Weights of a small GPT-style language model, trained from scratch on English Wikipedia: untied embeddings.
MLP neurons of a small language model. Each row is named by its layer, matrix (gate and up: input weights) and neuron, and shows model dimensions 0-255. Each number is 500 + 50 x the weight over its row's rms, rounded and kept within 0 to 999. Numbers have three digits each. A neuron's up and down rows have the sign that makes its largest values positive.
After each neuron's rows, "fires in" lists the words (lower case) most often at its 100 highest values on Wikipedia text that the model never trained on.

L7.gate287:452555554468478373585495477557576471552489469465506534470495526461422478479514487446555384516509479489404432490478523503477483505561495509543526490391423504537419482508441451466544512473578449421425521459514522500590489527424631512493532494534550518503515516579510478582505551465520482511531488489505504450500497573467422487492421585534440542425484433503465477516600515467449426473534469455479531466571509568380477510470481491498574437527517509467524470517472450504491523503578622438480606534445500466479451449499509606537537400451489450471417419388426412497498563490522441462501444490485414557517531425446498570456511498451515420480505520540502485576454476579466458509561479338631609508514476540467545454520467475571463441463602410439524480542521506533524581511477454
L7.up287:482523580519568522526568511508447594476536435522491541554453470488563519562474442480479539564521415464584560485508495499509562465428507424459491564551559486562599532494506494508431448488468537552386531537496606537487518444520479407539514467576489578500592494536490457424424464485434467604539478482493530497457470546561388494422593504512537503488558425506611573433472489451540476399516501485586553466506494490544403507483515529365468528493492457518497542524503555430497572564552536630523414497500557597537468448475512510457504558540403507528496494441537540475556513581487586496452503544455588408441471563478514536492426386490476531532456482526460465570558530461568483647524586542481509533556497526434485443583462580464520518548492489498454386532494528521539515490479543
fires in: "but", "and", "that", "was"

L3.gate223:524470516546483483530482525532414495508549566494513512552536440499458557505446531494512436527513554485475510401560419586441466567474479480486516404479431428498555501513541508568509598501585529476534586423476446419510593528475584467423536461415473490432504484568474420498491494526423509447526507429476524549577534579621421496544545529546488544502440469502536527442475568524482417434527435449503487443535483462466554459443523512444549523478504560548442526578420566477539458552527489517616544475504460556483430466454453574416527412434430532500553478528498496448447553402400493517487517453454537481530462522455424509528519553474511328463480492547494476559398451599574496485534483504554463564489499451400428535510471427383508430488578620543544501574468492510440521523453535
L3.up223:535335459503488436464548481525544578537543638532468537430572493514481639562514437567556531500530555447502435505533525579451505520445494469488474458505457470500546429483491492463456521527524602541454488541426520463619499591433533544436529496391484470499479494548457512490466485518513470460530486430460550532514514488566503402540578468506504588535523551447535546466477448496478491416522494487487483456582453484415550489411570557479525575488453561511556485565411558454530594411471480566606521564500518465438372550530449545541480430488479539521529421522390519432483503438403500448525605468555521535544479464446566467569518556487533458554505471538486485530447482543515462556487542532511489539408424436525491530598406408443475447516441586572510532507519499465470478521532441
fires in: "was", "is", "were", "be"

L3.gate683:601482506521552473443446489455558544547526530538497536457432500337479561608524505518519557502480465486501577471501483468453488470465528503552548457488427487551556446402567600447464493528562473416441441535489507552446489477555475475472446534501479570512471479548548516395460504439477521499513472488460559586460493467499427567499618519534529469579509492491413499401558634532608582458507475479441513521546465545485429448468512386499522437500465530464466495451480488592515438420476506578464521548356499494584558511494516492484546646413479521552563474457544504478508508481540537454479528388395456515506515527562556482450533474483495492519439426539521413505495527547552449504614538510499523493523533409501567542435493501468427462489545488460466505485520582480487404478541352
L3.up683:539464521473467493537488445424532504512456471520554554501585414508471430660495490509527491405496457421515539529476539504582487536513544522478531480509498468450472599438495491509487450513558566576427443464509579464461483537502557488437423418491532450480490499566492485490481508433588483489522449476471528508443561523457599475454481609431469480496423463556481518531506513463584481497425538502440470536506475509544513521439500487480422461451494624476475588412479409545499434496408496538500548523506510453436497551537457440552448489496393453562572482488527496417503495592484568511564518452459547593661480481523521420398521421497514625451553521456457374559479517526521581436544589443512524551501556533481500527443507495485412515515463492445465415478462569478415531433472365
fires in: "also", "he", "later", "co", "she"

L5.gate149:549547561479518537486459513479526470462519481512486544523496456460512511475517494504561542440560580424418564486503444472448561355482471471554615434542493487445582508531544472528566559546507476500536457486464484544453481492536481467608610500456499543536414436587506513498453429532446518481510516430483539480420473464476432608428538418451428459474544483598525417532560466456475524504504486452559521380446479496515441467562527457461548474442476514462513580600552488507474546462563571535408527505499481517565447445520503470544518463597593569472528577449493521449536406551563389541380513503452394415500469547469509578505602483428457553548527522525628506518511453579566431520522496491547499428532570500457501581441503492451554509469480501462520538560500580607480514543528570
L5.up149:457555436483526480505592522589569575512419449474554489513454533479519390485506421433466499491451480504474464460526464469557508437524433477415569511456516551489517465536463674515582427474466472372518383514490476599482411564423468502547529526474532547461443494484447541539505564536511557535532515520519506547507543597488545427578492410500413558466527522459497491530515487524502481484464606485561481510449481433531468451523569477530489511472449577480567534501548496486529473420488511615561421429467484438585528499486541458524465469478549544602410509403515549427603471479460494487484468588472418439485500466477456500483586404486449526550523422551479530546451501562419541480434372590499524453475524526509488539487544632529540450491471485496578496414527553446485503535418512
fires in: "first", "known", "n", "to", "play", "second"

L3.gate556:397523536582523542621540576511490479472490650556570552385380536473490450458521520437557511537561518416519477552644494478476522511533501475575598589513589460489504587573481507538545517538532429476560499535503506462555536537466510484552510525550583570476451511466487533480555544467519537489501533560450528459450489496445498528463496506459510504419556454482514509447637570549496537437584562494459532462500569532536446560523573438474493534494582557434508475444464487460518494545621459471472555543434511425562488581462581453463533444537525543426500499579508431517473472549490515332480482463548499505509473498536386522534468506459508444445545526444517501504508534556499494514578486485538484516569377493554512512422500386513404557445499530520458564463485403551486545464458529
L3.up556:404518432541444538532481547531528459501478536520453461525444459512546517466497470442489440494590438454512416492540538521488511442473472443556464496470567484423508599627580494451459457554457465438507505587468504444379563517558531449512532555502503557473433618467453494388502508531480446458566496505515471490564577402423486431419437406502393431427468422535549503446491557543493553458590567542473575501512529525519498509447506489434393552502595509515481387469484442501446588502601450450449510465473493478545539550523608438484573513504581508479524540550460486592465435577507551534530466516482448548418461455532392486482439452411536438448549462445539487498511417486512479512597468525554451543540465464541479506527519566529439508558480454466584548482437423470547530503512560
fires in: "all", "women", "school", "league", "female", "allies"

L7.gate651:470523568507474553450466466529587439464515505354461511539448536550496524490568488454416355601502441445489546491561521632399461522461505408475550559519434525484536542518454568509498525584476462490493537525626510488586490390552473531380500466428534463434420520498506577379412502477511556496461483562586589527432511581521517503539374514403444484489537458552591470498510521486478443477597414493535514472537483490476443481496586445507568476500522545578437489468531563566487606497509559474481495544477477511463472501499475582469432433502407554578478428443538487538474508459537500524533496465487480435452496458592451501580509510445415479517500527558495485455538557408513538495507488552523517579499510512470454497554571487457533547520498505551445595475455487543483551477574437
L7.up651:414506518545529485519429479501468558469504569463380575565513491558600412576518485534372504520525588561489510389515508498525433522522486475512567498541447557522502467551507555500464569533476387536492484639556505464566431535539446446514526467530528573486543469505499458485488470442486486454466428473508579533483559471491479569573442506468429512444545476589508504546551563478451490411532468411485532619520503543550541425501539540421514449501452506534467558574455511566481565474499463483416455591495572457537563498483442474519462531545502520574573427629497442498457465539532526464543489472533465543522560469482537556463504554450563486537586460494482533531579546551386496545565487545495515443515576403622522596503501485526516570428548589491487466384500404555434548528514531
fires in: "all", "what", "allies"

L7.gate646:480450471488461586471480491519507496496525304518342471492531492532610519585458464442500456570546504536451503503412421518485524573501567571470490492448439460524511497502449440483429576497428446504464552512541513444479566524497496457462500545397440500537522485511425428502515486584510483505573479434486530453603450499511418471476492510600545533433618429541533409432547497501489593538490473346521540505419483500488416536481525486539523541503514488582493448454423470424500426473442497542490522544526509478531496494536501554533459520523477555559524641506533426462563453527461440476445438515453487581453524495489454440465483599393543483526507523444538521596562451627400506523537554512452485531577466473448603518475493532455503521531464512591526509545493522457457538450476542
L7.up646:473475479516508546499549478515492420469449514442447456549590435518409558615411461466614517456533533542506512537482459480444489503472494589565503453472462472433481479492551454488548458470505510583595446520532554478498469510432505435575517383561558539518503473471504586449596486561617582521424502501495459429511404594445528450439510485520424489507559504505563559439490541560527571497552560516477451563552566445555532439482495482601493531430492509476392480504496490516499441540504545494478528492487479585459454458488597482439529379411408493451544556517533532541529440583437444419512473527558404539439552430530522567471525506501519409394520480500534481640482469536516524446567418563512471497561588523474516509471546457449555531408561470503448436459521441521451554543474483
fires in: "was", "were", "while", "are", "is"

L3.gate59:543446510514520590493482562431370493467527476445434559497519542502549465522527491497473444542567501489443536437401442567471498510478528500545485469502526425482460398355523499559486558398558494473560498551502455461414457514551572465431624381497439500430484466463487531530495492533486498474439509518403460538468547507464423515562561457539462535492460402558446512479471488491547560516509504552469494556537542414489476497465452584469551415491587548478416453463520539487571361569526557491476531445489459429421533448512462477437462533474510552468541507493443531386514499500562580433524533431404452507442508526478443534508484479570494412539448511533497549527448533488583480425535593468562476411576557518458490536555423500542612550510404560447479391499434476507502562446490529
L3.up59:476485442466504565583585529534413474516489529499509579466493498452615494523493423533411493374584505525447493393514531552498464510411504494526534458563478510545451371467523516484429531501460491474525536498565462577428520541498559504406522473539426494488416483427523573539505481494472457515530449545492489495424533555489561474510533556508463520465453405575480535529501486599512561547555494529469514487552499435432507451574464525485477421553549621532525482455469607515561431516579476518559481467579467447468550497468459512419545555420477556591566518493503522424496557546565631412508446552449396476484506408503492561558560559501612479550408607480426549565516466436556511415466556465472516460530496478526506516567523535557505529436407478483495516423457536424500529465419520
fires in: "had", "have", "has", "never", "having"

L7.gate261:424367461478513487480516456449567444493477555395443460436533456533477532498560432542499400520574550568448515479589399551482442464496548517510457420435480469522466459487461493478516513505490501537443538481437560457522523495537585569490558524471547498529520532500490467496529560542488418542508514464543573513458518511519513491470556532628474496483460526538561526511485469486510505528557515473541533601480491489491455568500416519513445566437419504523513576605467526516530474475375454451556520544503417549556384431402528441507396574391421538561498496519475442557501452488452466524438478533416485543533466417428471565554600549545501465481557497415484491500601567527513497451427552507461441450578548557478513544453510471480580518443536551473499483515439322463369468431545496
L7.up261:447455505545455563484497411466506558503497533466406540519537564499473527495471462466633377417462603501402586475616514612452501529509527516522515459379529460503475531444432403439485486585513537466481440553493551475491466534548555525528539517523501463494468489473482374453508469526515532559424551450541600499517570479484465485488532498535468441506538484492548550525552524498459579530580652536546522486520554507397437485526473471546452543449521524544581495495575506477621460497479468511484538546535448554549563450584566571530509484446439507556457357563550396526530503531495505464445508525501516561589500595533434423521537523590481445550480596489476528453550498541496530533459554447438500399547533471549461573511475475502468506474505587481580490453434390533521486482542507
fires in: "was", "is", "too", "be"

L9.gate131:429482395548517530492555527471452504583526509441540432651535404374476550582513515520523471494549513516483487556558512548477582573534455475567555480455486487573487587506490544492499550548519532471415566468493506559516395434534491554543491466469521531531515566535451467576461516506451434630527532484542512470482548618507487487540495439581527539453473531522485509506461569490523575521586503630515483487561580491439592595558412467545473533482485460506517554505464474508459458432489476419533554500476514541556463570676510401506479494471485540532570472550537439538595443557478477527497553592485485540468501459549588449325581421464498454499495513500425506460530446430503495551511455493519466475478506636460476519545516461509521454473468432524470493520446464507406512508513514
L9.up131:513468439514490513487500537530531410631491505564471495485591437576553540638586467440597428489543440510583455490463463533416505579499479456403553487485491490452518479468563541433479546498418442569447545542484591455492518499602595469517448528335487443479464494580510510501487514494496524585474495434531504450429480531533510441573520464424469518466415563564443426536479484523474479572548533502471420469446435451498528531528492465508541576505477435488472569448479556485556526484488545499573501541516506617438569463458502419469508562577540456564539504488534410471520550467510533569517534470575486490525362480400557521484469390491479549578530503439434484508516512423527530546491511511527465498521493469491482507513467490515459429535354506526496516581505522526550489348563568
fires in: "more", "most", "too"

L6.gate654:533526512533547495569573460473531478469492526529447531490542518501506581430520522472455422500514552615454553520496539596511558511493471460498571387564474532448538467507467497519503517563388534508488512454448453506483507549592470453445547562430443448488426504520596518478515472469465486512495525486459506499482444496464456419551595535524505418508514382554541495463474434555505424548628446443511405480452481533530446454443539487395519554529486498455584519507514419526551462487460490481542518522500529527372495565483464550435531484421551516634465474533576497442672505559542513499454501538429500587384479528590490448417469500564472481571593557436427521536473493509408529580525540514537484463462462572471473602556512564504502490492441460499540437411476617466432480432485506
L6.up654:468540586545542564480543397480529375461503531432406475503507546466471594492496527480529500528526588500493624491511424582437524607540488413511528372517462504483528512459452522428534468499377538556574575459449460493537570555533444503426590428424591488437526553510520521514441528504437519505435502515515438469453425553483442484542465516541489503486545439457571503504498442527429494523613551546520469514526510410494420492442426410461582495529444584463430544537578486461607516504451418532507416549457574533476450574441435544420498555455527564535518457462557500469554546490431416480422529521450459524523466570549432519560503474532460466501521512508449546533556519456504495524502498493455474428582501577443531517528494566517430595571395485524506474548555571509453487493491556
fires in: "can", "has", "had", "would", "will", "could"

L9.gate162:480526512526573549494543529530439479479463542436442523544460568531583439532431411596500439543560480458580465447460463504455589517489504489485563552516489505515524480472414494494422537482376520471496522466556570461538593445466554423430519568517453481503438486466452572517552498523457447528460566522408416470486498575555471506402582552468472488530537543460483503519474428484527501413529481537454653444464592524446438434395515478460488411412593471548429501498447511443467487547530455472514498448527519483431520593536571501486456637538505593497482447452640507473515473496497471510440484478512524406501510505580526553397415427542549497481494471442543375513555490416539456526511521517537544523610499473515541580504530577533605520539521529448523548514513449484412511485530504
L9.up162:518426429528428480496433555538529485596450477482466438607454531442420494527500420544389413516426560446531542505488513484435494446480530521519505557553548549505575393509550474461562451538501532537520531589552513426543502491541491501540543639589488439507452529486439453458494500538543367479444569458493411388448471599528540502449520553543530546463543486587571527488522549477525479487447523580503539533550523481497456534464490483479498479461582411581478372451573400550557448569546466521448590494499525491536511537435444529584470537517465490578484401458466436468495570535499463532573540461496477521513481476572458509436439481551570580539440499492498454460468588438547522537536495573461445481498569516481583478508528524575492518434493565442480516495431484420652491480482512
fires in: "i", "you", "charan", "why", "alfie", "karan"

L5.gate466:556507516474537449498533446390452504469465532561419467470433474459470540601530450507617504435490550554486566582517519516548505524551583461548529551421522555477489555471534549522481606512508461496574513537526442524525510626585493442529477541540578490562601450439513540581517526581532556434373509433558488521423485446405446489490529563453502551458405484556484550638493432519404531563549630549509514475491463550488521458412438526505447506466496463459467526501434471584555538504477423490471539481530441498529521512487496529479466553518448461510529463586560591459509545448450505526501581541474481451526422539489487507433519462498469495491546515462371525501508466530563478564472541567613448442537448434469514600426532482532610540482531391517488439523491538521529524579497421
L5.up466:432485455500534527550510516493531440511557540421461527546450480503488485516531556499455564548512586503513493467474494534459564432486474398522518556490521484509545484523423413445588550477544550442483553495518506427510540518459516544440435465456507602498437476489432473517503583444489509512506439535477534497478523481457533426464471517662438482503473497469608526652397418484493515434454499509513520501417481491524513587504524507481461519513542566486515476483484529498490455476568487528589399488540459626500546488462567517498453525568436448496546408549520557417485553463582515378344486515450443561419566521481502435482437443490496519518492492484417533573554426545359474478589488404482474419512474530515444437512531496526418400489555534415494611514498526412500535391525483
fires in: "a", "with", "by", "or", "when"

L4.gate623:503420508448587553551585511483487383474452528466530526418528473584519482568449399527494541500516430510466528418479477547461600522582479496518538497548567503580483504440504506416532552616445389524567483539463425473548634518519507423408551493497429459474516450403563458577559512569435476553554464489533435491513581526470599499485517557501541488441459503522479502465456549514491459505555452471492523538554490433554526387497434496524545481539543566567492481503566542515411513600405518499483568488441487423538429425521417456544445584546520478452429461496579517505466449474555540507482450426379489434494548481579553615451509496439460415420567531470520532523476432469483524467528460533570451571530522488532526513523497565540594496520586511543487488593488527501453523490533555
L4.up623:523506607531630595538526508454568459526456525479582615526591569487549503493532451567491591455535521460532500507457476555474502506473522425424519535466439449510448442536510467484493500494544523541484462523460556537470528426508476499463532461486524466503512532595477477404514415545514544522492549434448519477545501539552544474441524488460523534496455544465396605451497492568513484524463438548583517464482468403543562519511483498555487499528565604381436444470486533470538538440396466533495524493392533519524560513543546400554464475471502501449475577518550459443527436499493502514479575465455506508609531448369542631392514432547542483447446557468506411529481609479506542513486535504514557561454520493460569560474547554637580457634507538537410422536526491431477509446509499
fires in: "to", "he", "she"

L3.gate572:418482539533507567462510502533522490565612508542568544513612468507497531543521564519524522494553505557525469577450591519505516467578473528432462502526479518532488426434500449432426483501466605484491550523481546445474519509477487432558529568491526421493545587563425546496497548537512526585422489542505489404545485448457467517510552538500411453522467442459492501586492519484551471490470407473566452427437545381540465523460575536554449596509446552455571516520420443470526481561514498639583429627504556407454487468515561465548449540498535539484458420575565453427446560468464474534519573532598463488535549510481428489548452435605576447531532553445510469516485503516530454535517498538453571561533535533461442550475429506536498494530435440444620580406540573492513491534410428
L3.up572:457512465562506449441584510444533418475533462563585572510429491449516498530498536520518481437457494504417543567510499507431451337561486501468526466483523442555440422556453450478497470538449468523469479477482505432406559422555509473611522405548462563473449570517620463575423499532515503553515472564409511474412501454448539475497487514492472478478576521535433493547436489617411563485473561473494509454602592590522585547530496490461457430500520542514503562433496507395504395539571413565458464486556522440433527480489543519532527542488495451528509474521434515512525426492351506524531567577548533486529468583551456460504436498436520599471544441538503460459536537354512483440496465475425492539523516577569563483488463540561420512429458487479476551533447547447529540494503492
fires in: "world", "star", "new", "jubilee", "worldwide"

L6.gate415:515479490526521501508465525537534408518508457496597591471539569539420492572500563558516466572453522543516451532523569484425409546538490525551452459605450468448576483471533452534515580430547564512507500441526415495543530460475525419470450473479532512538448545433503478485575489545456483490536485522481440405482471511574430486434479452477522478481496513486437457512485447566503429572466516499457506473565457479536476523470526444522569543423515473559467556502598485527466566543518388501572506407461528500509492641502500475479495461452531564529551469463581465468524562533455538463485515502494515481597602406424540521419552456410393529506429422473531529602408527449505496486550584526554433476537499522517520521384517497610665416403593538476509508572515403463543556492461429
L6.up415:560516468515502521442518479632579448504490447466561583481544578518486544587479561584530485552479534539506462504519583434462441580550502554458446476560468588462580479552538465489473508527508557501489523439579479542450476469445535425449467433535535573524452501410511520547523419542480490443520528470492482463535514541530419477450464461446520491475531539497411421480501460473454483570482574520446515561558451478507515537466537529553575466479478461463397511495503539527400532483468432498540484484509510418497505623486555485433559496416406520463487419488538447495538475535454550503555498492553503466563605402465504557395601394447423520485448442469496500551423509413546480454561589557568455507568557431571476577460525488559568462426614574508475442509547416475496587432419423
fires in: "in", "of", "january", "april", "on"

L4.gate122:489403406522521551567609549469494384445499499441441435546550469487486567590440488488468512457489427546541557578431476551447467457565438483533492477558459543471401507472493538445429513562506485576457505465454477575534422541509509488449548504452457450568513475461395471490423441539485543536517549500524535531463526542470448484453455413501524523454568528506546477380444548457533439519545517543419543536478578532497573506540518439497440446412545531437551508529432466552511464457542440535519464500472474609461403494466518580425494464538522550452474500479461498539516504427514452532557506442493404430503498405599464557421481431564470563582560570539474471420480440456417540408406455447532519511506542534503574440549481566589521458510521553381474528445548537430554472535528583
L4.up122:473540570580542507472462467499511556521487464533493555454494568461467527502491517595582449481525458469491564553512449588518511519532405489489402521614396507536512425452507459516543597581473448524532409554498472494523479445499610452476455512559513464518533497426432536466517497520571542554509473495402562568500481499452616522490570541532515564456481484599526512495534486562484491523509571552428544545529504458509577544486475524499505458513593549512544472371425395476519580450536478481447457499403477556531399504437491494444512553561487558497482489488566469498599573476422471375447470421569620485525498480498452446458483515442456525515612513478371537339504541474515397535460575461510505484484505447466548478517562475473455531446503589506424459565500558464525504518562488
fires in: "total", "more", "by", "w", "now", "turnout"

L6.gate580:431474541546546520574496478510539453420474505441444353602472553524522511472408531530549510496503477554493485471542466571486550471450538533510462456433589495499483453451572556427485501536502486555507512575522420497450473583507576424478458424546546443484496441494571529547516461525459492598454416548514521521499503455498436432563580490577477468491543427451496469503502533512541447556553468616478422533461509571434486426343582458513517571579601480474449499486484493588522462581478415513467494517496434424420527524517532508540383516526446513495549544559617534531496462539527421523450485518510558433551520480555466499421457468442366547521462549559531542532478546573471514519550431532583464519557543537528512538525570538468501586418532458501551521459563512629439561470528466
L6.up580:506488543496508446544515445501464530597484507435450436567551531524415552511487436393457501451480353576531548566491475510535458512412475518497411488521626495510524363429528490413482481519526470599416458539475521496539556511580568449558480443464530533460469435597531466444447570540463514574510555553564510530479470538526483543531535426530526538401396449443508545450510437476482492566535501483592461560550570502481471513484578456523441402528430501494539462488512419512525516486478494509566529449489602478474443443493446458574575599505511463540471430482479417452468481462444554526463498587478508539533496584485452537487493501489608544574550474559526484547527563482474502562512553504411481505475548506549530511497562469466576490566433456472551462479448489582459592468635379
fires in: "many", "most", "three", "some", "several", "two"

L5.gate411:547542423470471492528460578478543544526483479495546437536487391519488538618503530583458439526551483491508522604497595568499527410526468522575337478455532489499493612525431503407424498516535519459489433487483579437479534474478646515526455516515438585479416457509565426453463493488583538606471406482541556491514499495579431510485569516524526488404493578632477522603497497518607523524512551452513547527421489541461529530442531507607462507473618520483589554533587569453494538546506505561494409530545531528536449535489593441511465545580531473487507442554370543473507510626484535470498474482488504576499486509516491444436516482461478452522479513501465518494500494556460499571539614392521467508526505437449521424556460477496497582472502467477495466543513483543532502461505525
L5.up411:562519635535416493501476530501547531443530481437406517513553464468427613529422458449465563464452517509474570400505529430393515470506457460569503535515478470474534527494541436514501563450501495445443467468519531566581471444547431470486486551450501531486554477573448422491522502480491495458537571487548576486496510472527552384485511551457545498495494576470552474500499505513409477515468530541518512614550574370503442464617459506491565461476577481473442393567535372432494433467558539493522592480496454497506463474532479496585468518404525514465492509496482466466582493426448468580506562453422436509574511624483532551514497464449488561522502425493422524609618461483506459594511519510445481535429457536555515460540446491392471496537548385466463537578511452583550534523497531
fires in: "most", "only", "very", "more", "too", "debut"

L3.gate4:455456463379506522576438530541509538454565531545505423550521480479474475455499491455501533445531457483472494485467570538556436494493508558498492537402489526411451524496593577495493491543441461551408495541496550460474462537491459488544502566502454516603516485485586536438503583569527463404595581481487516469541632430538519514553527498498444471532564577502495456558432481564493497525510503497522366471479478410498527411394482526457529529521516510522555484465468497414483554501508404451460438462467416466540520468450608518436592431487591439561495445598469495448536560482448543471471547454523547481496606450524504408555509547450490437577460529452481469411496429477458529476475619508519531551462460471491500447544520496597573493447557438484520517491554491529683459489589586
L3.up4:614498492499562489504465505472509495523394513535594470486516533521544427483553431459402408598532472562489566540446403553493480476537555380544442496541521537500554496470403543502472520466430535510417484480440494474541545423451455532525460452543435534524471507506463397552487560551537552491435516475478472444436522516436560486558483419503443532533437468486497504453542518453555444370506585443597416456451472585545408518533566498516590512483549529543549513520503514470451467427532544523453544524467491506444511572514532535415533497466486476557522416552446637455577443484477532535561530619488531575530490476421533505503467474559472419524448605500375493568503466491461508424458506596506579460476490483551475494546573485472499501470563581580534583568607494490457576525516480
fires in: "by", "among", "award", "and", "alone", "when"

L5.gate523:509567509528486471457519442460597435503577513551535542432481485492511549571420508436575424435544551487422464546508547502564495478509535545556477484526553464568524527519516466467489592481436470531506532488561568501507499445375491519567547598490526519697529459548478432481466533433468541466474512476472502451382462526582507510526494572514450483465437553557460526474561472465530449490520472619509566549522443531540529454504452508573547448348485465443425448496432485532495458451453540422448580457567522511435489446484457511498475328503500501530556504583491558481494502475529381519579430469532471476513402514583489460501470505585534489564479521434483451503499441481522467547477557461593521474472523442496518418485474639497495480399484431554394508536447473488589490504498485
L5.up523:402552413416459496525468492433491528516414552507550384525416567416479427505550461517505567485538509458472512454528474539486476521491560552486526604538535437512558532469489550526531412521428515484542515533506517612459397451565548490511570486475474463468583520416434514539517559583434494461498509479551409518521443466549488471500484512610410427518443475515498477495506547460465530541506555496568451493469494493563490585472509469443537491435525476373403547588504490480458474581464451570531595447481463490504539471492525419431531474493497432455556471535493485588523487486496480445410473449511564534387524591577578550429554511509472558441462555531481634509461431413521532433413465465503554533542517519441446415476550531518414571514558515410514423467489391419541512477507463
fires in: "that", "to", "example"

L6.gate16:483513432430520487547501463487538520510575494532476476520430448460513562640499490541547537539516540580456420534478564450449582533581491418481469450444468547443554431418455524518520475484555591558498507537564557544504477566517627526439468492498495533593499503413438508470498500549565475482556589536449476531607508480431500480530461589524559488482514550419595526521470468409503533457396497507356510515491572450575534491442593452504487449554576488454498406515485484503469532559473457485514487464496432452509518489546518485532473493562620514497496525520454493418585418443522521500420539600503485385507482540531394460440513463390420506496507473527488588458413456500458521406457583414537394529497491539464448547469487491530493545473611461521503570446539426500540444507515473
L6.up16:482501572522473490317517486479513541467599511422562524422467459436529528535465445610474517500497524533393525467545366501537606582464503465494493602445525495503578431585450497398456527473485527479451587513563514463374384559565549501538597470469512562598636474553421562512484483534450517521529583494529424519545499526536460483595486586500587612461442454485522434543411502469572488536471447548509547555476598481525501447457509503505470445544589479541532479552533497473436538487513403441495554495574417509492470520513544550554533540533549517462515528495443439469518535475513477577476491538477553430521546543511471487440468515452407531484517515500530613462428466432520468438459560468508463476460443500486520531475544530549504475493489449494462506509471458479425576464459572
fires in: "of", "on", "at", "about", "around"

L7.gate32:582436429536543491523508522560510537526533510546482515470569513551493492614595455531538457521499530510510505486456409472455530343535538509593460489512553471448408411480519500471552500473487475562466522530394466537471377448505513526576453477570524505500506440438480468519474450550382441422513514442610525478502414554571571429518521501525467512484537521514475490588476534464407452517564585425567529527411504420530454565484469526493533464473518553525409633573468570521397540487491489491505440553528514539664470500536460507535443394413470513546470474437484399490559405496436448438516547459540495470516483542458489441556480564474520513539509515497465519443530536523538539479411529542480485579476586457488557467559468505417444441526516539379472414513504548531564484505531482
L7.up32:489498458592577485438502575441454461517474582481552548504620442519435449564529434603565417410532546479580478550520420485500479412517439474564540615466518449499489499532537532473452413533462454521538521459492523513556535436467463554610514417530553502497500468462501474392595536506384454455399486574442490451434486582526479469475520487407516497488468468482552461579464509488421496483442561447522540495491563520555530489484524456476446466557604543509487464561433489536473501597496422490438465490458444667481559481575525513565460514451468609431517475549471430523479580480489590484576548489488484489491528453502477456469509439530456497429552436490475488500528583550532529592462448527538531535556582546572520489505413560438439587485537471527485419535539514492512517472478607
fires in: "too", "so", "very", "words", "rather"

L5.gate204:498513491506618553456506498552556622465496535569504515566498555450507496555612464486501623465516508450479469467625570427580447407528464495511495461477394551434579548517526497499533606516465473485485566532568464416516417469507497442574486524486607422552531454476532524478466569405579468487431402459482501528477574509491455541459498466499556602533455534471514526519459498399485520513496592585535497548598463516541429516522496530527475526538558627569509468420516591476511448448461444440422534545579536522571539549469621510498510438460491532572505515437445468562503528495508543424479527492509490441529522577572501478504436500416642507477485469491564562506469450541451464612503526491543550465517494497443468534589552491450545478488519480483436566463430513527519536522442564
L5.up204:540395505562560456456547407540492618565528538540572537534498523436494575579576488397602462431513521467538452508579547555504505441421438517523455496523421498471473434483463429529491590527500422566495611606541515455491477431492505455525524511478550478504473408543567479459488540430487468476503462466531557613476474460519443566540528363532511520545405598512495474540436559425469531511517544503485477531514570566498446545505484468492483468558522470442476588472506516506540506453478482563413507625572577415585444576480450444513498502556541452583534483423472504586503527539527586470451436558489488516527468506587531467426491467443571556557511512436540481474477659536448483415543531488522453505470565441510391536476483525452430480533465483476436493473504482557463476498449544
fires in: "high", "won", "top", "bef", "scored", "rank"

L7.gate531:569480493537508561572416567545466582509459499415492484485578559483579412518483551627583514510541447502473564508487485560500506517444509449469402504488494597533463462512531525431472569532538494497485535546436440426526560498452551459556484572513497527404434580540545446570419585486543541437455511480436572525502488538461502478516544510524494487517507420559487489552474536502530477466436499520514460456520503562571527546568427378379524490479418496541547560375561478511617521514593489469545452515372475524514544518535459541538470492564507422507477595483498456455415450575481569502519514567504517433518435620523534495550487492462428487562542536467437433585557484426524468519619561534509478461483590531524530616564529516503491483612468470473528396546527529479444535530537521
L7.up531:513520456469558498596527483550545523479498506508432428475450596503515510566456530587519541518486474484527527495482534550528473481547492469480471564459536490503430498460511525467558555458546463510492557532444491454448499502469573588550523500452494515496434422527533572457456581540595509515478489526479469608486523583543436457508457508504481517537422568455457576503474564514552505451422577567511471455484536456500535521469494420420443531566475460409474420503532509508592458517474525420425553562426430630471487496545558526535506580634507503454501506470513438593442503516422495505534417563601488530561579506561463519444539559533435543523496445388430448550537521423599513488516592510402455491494536620537505487417536498559464503610502477502543381442540487572451506670529479
fires in: "two", "other", "and", "several", "heavy"